Part of a small language model's weights: MLP 1024 GELU, 7.63M parameters.
MLP neurons of a small language model. Each row is named by its layer, matrix (up: input weights) and neuron, and shows model dimensions 128-255. Each number is 128 + 24 x the weight over its row's rms, rounded and kept within 0 to 255. Numbers have three digits each.
A block is one neuron, or neurons of one layer that tend to fire together. After each block is what it responds to, as a language model described it from the Wikipedia text at the highest values.

L3.up174:167099123098115086151115177116118136084141125123159121137139143152160130074130189145147151132110148120159117158120127144135110116126165132050121087129149135106170110150112085107124130135179091120101131110131084104144145119137092162116130108098147133082133146166148128089131122136082104088129096113090129112120138138147143118152123164134165108094125121101132142086126137106092101113131
Responds to: Fires on opening subword pieces of longer words split into fragments, especially "ex" (exposure, exit, example) and "ter" after "In" (Interpol, Interscope).

L6.up203:096141109084124180102119163119107119147138102156123156178105120133126120143107091078092122147120150133133114081157106171138128105183148122086133158148163160112123127125088118145121141104134124104119149107149123136190135157101147123130145120125163156128084132080135138153150143137104144167093166109122130113122122108100121160183131123140124142062134135125103130096135161131146150155091
L6.up646:107139143140129162140074164129117127136122130120070120109141153120151147107118102157128124094107166128129165124133152151143123102130159094136056205143126106101132124100100148141134146153165096133099086138118117100145098103150139116116131136140135126124115096111127084112150105126156106154111087133134118118138121187115149153123169126128118107142130146146154137146146161149160167111100
L6.up697:135172112100124117132114095126119121120087132141114099151116097127110151112216157152160163119122099128104123111127157111100162113126147094143121151107124150136123122155117117124114164110102131157141125152086099114101100126160145154114159164117179134097121090118157109153127131093124135109143104101135137183165186132141130126114098133144100175128139136154094123153148140177115153143177
L6.up861:130119099117133158146132150155125103169130085111108152174149106121132103138125129140143176137100074169135139119140128102120092124127124088156110127141120110177066127124138088102132114149123182135160131138110110101112128120137142173129162146104142141117112157117098135148138099124112145115123168146124121157099179133135112165132099135174131119092140148131137118098152089172142128123102
Responds to: Opening fragments of multi-token words, most often the prefix dis- (displayed, dislike, disappearance) and ex-, plus mid-word pieces like ass-o-ciated and Mu-s-lim.

L6.up92:145065123126151141143120104112144133127152080156110096141139082147092125118154131115162096150105114121090130153093137136157103124108127112099141112162114121140096112105111125165101121124130154143149156136136158120141089079118123115149162118134121134139131147153137095095140160111136125102109121088131143147136170089135113113104121178128138146173135121144141122158148105090129095112124
L6.up610:109140113099142140114191109132142137118149159114146186119102111131089155125083144138141125149108152090132090151150137101143120129141117120140085123182152151132133138126129107123125127125107090098083095148123108131122096147124114106127147105181099119162151123153151140115142124139118092120129097149129086100112112120131116133156129116115172121156119152128109159102147116061128135131125
L6.up674:127094095132165125104161119103159155140121135130148142110115106129089126150105145130154133134166156131122131154133142134087100098151145135135094143094126139128117143104125100115156160134096149159152140139174156166116107136155124174088155145108090152134142140123139092102123111131098108128095148157133118033127127100151124104148135171134123138133123126120161148147136126118119089109144
L6.up971:111091163085142126130103134082157110112130154128144150173177123134088139109112130115157106140119142125154106113101152157078116145114120116154104156137150147115161101134159114086149099140126116121125187152191153118144138118171133139104165140183147129140082141116128124121160078146119088148052104115098114152135134127151122134165114135142102136146160128145118095176109142160108124101124
Responds to: The token a or A, mostly the indefinite article after is, was or a comma (is a British, was a Deputy), plus word-initial a-pieces (aware, aunt, At).

L5.up304:091104112144141120093136169160145139159110128124156156117133119146106099101150140135073153129181108100150148129149123099127106128164120090135095120156139142107149161150139163105144128171134144127143120103135102130114154160127101108092120121136136159159095121111142097078112140065118114138107138134139128133115165080122143087175138164135176164164125083121223117091106124139156092133104
L5.up386:121158113118137119105109115091090121127119078083129101115152109181121169102113132119183154110140108109132154133143123118139115110035097077127121174114153151128112157122066123162093103125107120150156154096117108124116136123121099131116136123145107106153116124143145148125147107153150120135146112160136158168141137101157089095145141172135140143136110125150120153120134142162172181143148
L5.up513:120133112141139120058102133109165159144181150142117094122136118127117149112137084163134152129119147123123126149123126123093133175167176064112127149131139145160144083143119138124146112130105158142158122121122138128134147130112093103103123124137112142175111129104113150130164082096090155174113132137131123165137126126149129134170109160128130100108109099117103144101112129155132109110128
L5.up583:132104124105125147142177160088132178116121110116089116138126112112076129144146140138153129098121102139163135148109152133083063146130092105095136133140132127102175094108148128133115148134117134152135176057151146126104107061130129133125121125137092135141126187157118096132166131114115127144115179131126185078116180156103157098087137146147112118086118134136097126141156168155135131133137
L5.up620:092151082137102077102138072155151128135158120138109148160168110115117122155124144113141158112113109142150141137111132117133140168153142102104078154135127130066130138111148131155125119136135123127108189159146100147078125155118090117135113164125104150166130097139161147140123157128111118145156144143128105155138113097144115118154120099116093150088157122149133102116172106109131141129112
L5.up634:143145094133124140104123091113130185132130111121184128155141100152112096164146168153140104119122156132149111148098117154130148129163137106103119156126117142121112123146108120120166123092121103157110137125133146142134103144121134138102120137133116123176080122183144123103146110131165125134087148113161111131160165144104091150126131155116136094129165114099175159108115141147107127139119
L5.up654:148135119118159122150131118138144160133129170133118116119145107116087116177069094123179134151132089091140117150113111152148114138118120127166118134162105163138128166136078141116128103122158102095107120151107184110073134136134130126111105174137132110077137159168137106116119163154156108105127133153153175107054138083120099134155172113113137168142126081091150125138111120117106143103122
L5.up702:143129137117140116111073136178196186112159126082138111132126111078170149156122143145123103163131113157130140098072149175164119101129110114143118118143153143091130133119121135102105133121134100162166137127175106130152150133136118130115118131140111110172137105109154149134168104119113089158120113131142123078153146133136186106112114138148140144105101053143150158154122116208160107118103
L5.up704:126145146157130134119158118119139153145139106133109122129182122173097101106151144130135119104138113130159130098099122128111108132111132096085118144199107125113123150134178163094102177108132137173098137097098154142137138169113146107125080125127149134153089111084123138122152122122125120131144084144132095151168124137108097184135093150135166141133132084150142145134167144108083160138140
L5.up779:104118124117138134116166100112092152127112103133125177159147098131144135099135138111132139113100095118161158098114138110147107156123077124108147145125136115117130104125123157080139134183128090098109132105097097129076129151091124163109138152141130147075080127130106120142135165142150131133073128105158085140096172132093144150145156194109138146137159118096116134130116166119108118114140
L5.up854:098107148131153147105154118144142181127111166103160107118120148123092125133162116135129146112146136110141106104096134075126146160101184118152114125150082174129138118135111131127082155190152129094101173132151099155129138123159135115076108120138135137134113120101108109122150125192129141161121109147139153144113185084142133138126129135124117162154087093148121119113142126159089112069150
L5.up859:130116134157131120092099122119137157123119150100101108101093152144184167103152124152170153072118115154131119126114156091136123135141104098110139128125122159086111094107142152165164155173137140124123169166118120102138128146100144126116142128123118116100146113114154141139180138093149114117126134092120129124124132147124108104090139131151129131153095121109168106133138110143109109140112
L5.up877:131147149127160108161116102124123147086109140146132079125168100148122098173155117154168099095129097112136145140102157125140139118126118128158119146155123144077086137115105131152131134132127131153124148123137134104106138104138126154090159166143099119147150150169129102124104135106159091140128132138129126074156125125127129109125133124097124148136077118131136128136127115131151117105165
L5.up981:196127104131155124144150122140149138131178149123135103148154114145114102122106102156158154085086166139156117076141159142100125098131147118149125109124099164137130164163130135089149130124131118122144141106128100142090115101135156109103141152137070108094136137135130114111128141139160081120071148140155173124168125120107136138099137148172137116164112150134123146117163144102117142126099
L5.up992:123138152152169108114090139104127133129150135156113095099119115127085155144158146180105116086155129138133144123115138160168107161157103076143113093156110126134137119136146111116141177156128127161157150156153116137138126105140105126112167090211127137130140161096159091097111130086104108110124098150154143085105194090124162088104090134120113141135060080135130138095148131131163118103102
L5.up994:116151138150115117120139126123123160104103138119171118109175151168085098133123120123113101149097164124149159116096153117133142165108164092089120118123110162129158151076091129107089125157102166147141084102169119116144042126124137134120114090167136129137113133120117158113143143144139132121127105146148150081125124131127159155084135156149164162162093104072160119099148107099119154157171
Responds to: Fires on the words a and to after a verb or noun, whether standalone or as the start of a longer word, as in a chance, failed to, appointed, together.

L5.up30:143145148120134148103107106103105141188142146144096098153101079164172100118087111131124102110134128131141095144157127130128104124130163139135153145135122081115122109100118114082158140107147107129140126126126097115157130137143136181151150143135144161066100127089098163119159134163136147092149071099139156150135132119156188191118123140119105155124137122138110182108143143151140118141104
L5.up72:144167181110126145104155146124081135126142124135114139128121137111147131154165114155154145125125116109144131142120121166166130131102130113104134078150185144144110077109146123135120154098138129125144132094156081107127117143116125146155128152085093165151128107119151161096137135140151139142106126135067078163152145093140146152139120146115152080165154154096135108191126140151133112114116
L5.up131:138102149105155059098149128124110087120107152123122134104132112139118112102146122201129143109124095129171106182135144128120125134116136106146104127106141110121136130134161109118115148123125119152151142083127109150153113141136133162135127111114118153125074103173115100146146107136128123156129139142115145131121087111132102124161103151156132139174092086098156151128179110147139099103145
L5.up257:115166160103157138103101158121099129193145076119127128130141126146136140127128114133136135112133113090180099144124175151100139128141152154130089107115088128162133138145147114101078151103104109136116126114116122113114164146165134126114125138125121114150155101081135127141114140148096085157113122073151162091103144122124142154201151117083088129126119150108133162094153146122183150139133
L5.up273:101109182150155117154089100136158130133121100132089133168149100088128069094168124100130143110148074124128129135156132137086124098144114130123117123167131140091074122076124151116121107140157155159108126151150117100096111143152111203174144128130169140166146147161144145143117141089141096147174179143131167128117112111109109128142153148137137147136138105123109128136161103110136110088153
L5.up350:117138120083123108168127126149107108102153148120118109153155100110101154120125150132156144118111150126106157094120115137132101162159175130128120167148101124078093145179167129154134152144103152166137091122112125163098134093136115157131123115161109106123157124115063131110114138154119136078201143159151147095139150150158136176122130132131111099144163144112123110110113145137135130119125
L5.up360:135155045126165102138121156099158129131139127112175139112113163152150144084139145166109142130122120117144164176137132153153169144165190119094070110142137149117141142130136119083116112140149142124140175122111102104177097123096153103120136147057133126092147130136114141155149123144119146129110125089134089116123096141136165115164112116166156109139108086107144113169153150126120099158113
L5.up451:134131116072083134143130123135116079146152140071116131131103172144155150133149163128118145101058153129165136135131171163126122144090146145130118142143128143154112133158114135119115101153170143152104155108117126147127136159133103196117174114106142121149100088112139112114109148123106129128062140131140119085102112172134140195107133141110077138073117123128139175174183102115170112095123
L5.up503:126158157146102186165120152119130117140121133157079154107067132117086110118147125170096140118096128167133140106159125109133144106157132112112077151161132078200085139126105141120131115108135136115119121143099131113134170144105111143135158155093133149107125113083199152139131135128142137135133138125182157134124150126100104139144138105146131120129097173146104107074103161109125148123092
L5.up538:125143098139187136112109108103125099121176153135131113123174161105101147127166078104154111118141129128106126138126110122128120136148130114100097140159130131101134117105110127151156164171162123133138129171151108107114125098129123150152071113122178136126078112137092115109135140115136107160133107127154148100086119111139131177142096132131102150186120127088126131120138126095076131107151
L5.up601:147106129164128176075174096117133147124126162130088136130139123159141124130134149109127115123134082151135086072164182160136127142143176103161134180131133138125146106105118116100167095152151130095186138125160117084134134106144094112151160170115141149076188118114107086160155095089171153117135132076158116134121125135121142122128094129164116121060169093147125144130136150152084152151138
L5.up712:107154164123105104106102122131138123114107149112111075115089181075160125131113137148153078132131113121175145138078129146061131131114163107141106126155141129119141084089145186093124133143135154128136113142130087083164131153182137154148164153105089168158125125163122141107114120144124139143126129112105134161138091113084136190122151123164111137079113105130179102147157113176114148129143
L5.up750:145113161090174151108138160149130119142128130138141102047143165080143132109151133154163128097111093084130141071145144142130103124134098124131109106199095075096155129147144203134107129176119084111134150132066136127109131158150109114115118134105091154149147089138138151155148125110117125133139128171150125152131148124142126182115103138122106131132138115125165119101131129127146105111121
L5.up770:116117156095116134137132141138119107085148103105119131156124128141173133120150153119124181128117095144106099141150103163107139130149184082127099176153127115111091114153152173137140147161166148129123132138134075122089125082132130140129126141105123137094117112117128144103142161113166145106106148099144132131145140109157114142146090144133107120078177141152168108156115140132143128106140
L5.up957:154128099120135178156149135133148153155120130083138123143125074116117150127129138143097121151139102105139096111112110160099095148157127119130076120169140165141088109100144106130068127112149156132134117136137097128140113148129153137166135123119137112136156137115110121116169104136096088181135159128131144123120104093130116136145139141134126120120122105106134125155114088121171087144159
L5.up960:131113111163123130132129134146120139132130127114122134143161132161160110093131104113187101109124165099158112144111153127097151132077142132117097126151110164155107139109145162102141145143103138132155173137150161136131149166108101140131152156108122111102091129144116146108113122157113126127100129099173122107123124138077113118146104185135191157132123072154107123124110134085169104090145
Responds to: The opening sub-word piece of a longer word split into tokens, mostly " ex" (experiment, extreme, expand, expelled), also " dis" (distance, distributed) and " su" (suggesting).

L3.up663:136120101167114122140150140132149134138148146143117114097126067160094071108152141196155108110169126122108151105140095138152106142135095115134082122179136132146123120111126131130166156106104128086133173110144120107120109126143088106115122109130086155120107134097118119119140113128105163113095148137100143088155128145144111113132122166158108149142135158122140128106131131129113101137134
Responds to: The letter a or A as a word's first split-off piece, especially after "an" (an a|ccusation, an a|verage), plus the article "a" and initial A or N in acronyms (A|T&T, N|CAA).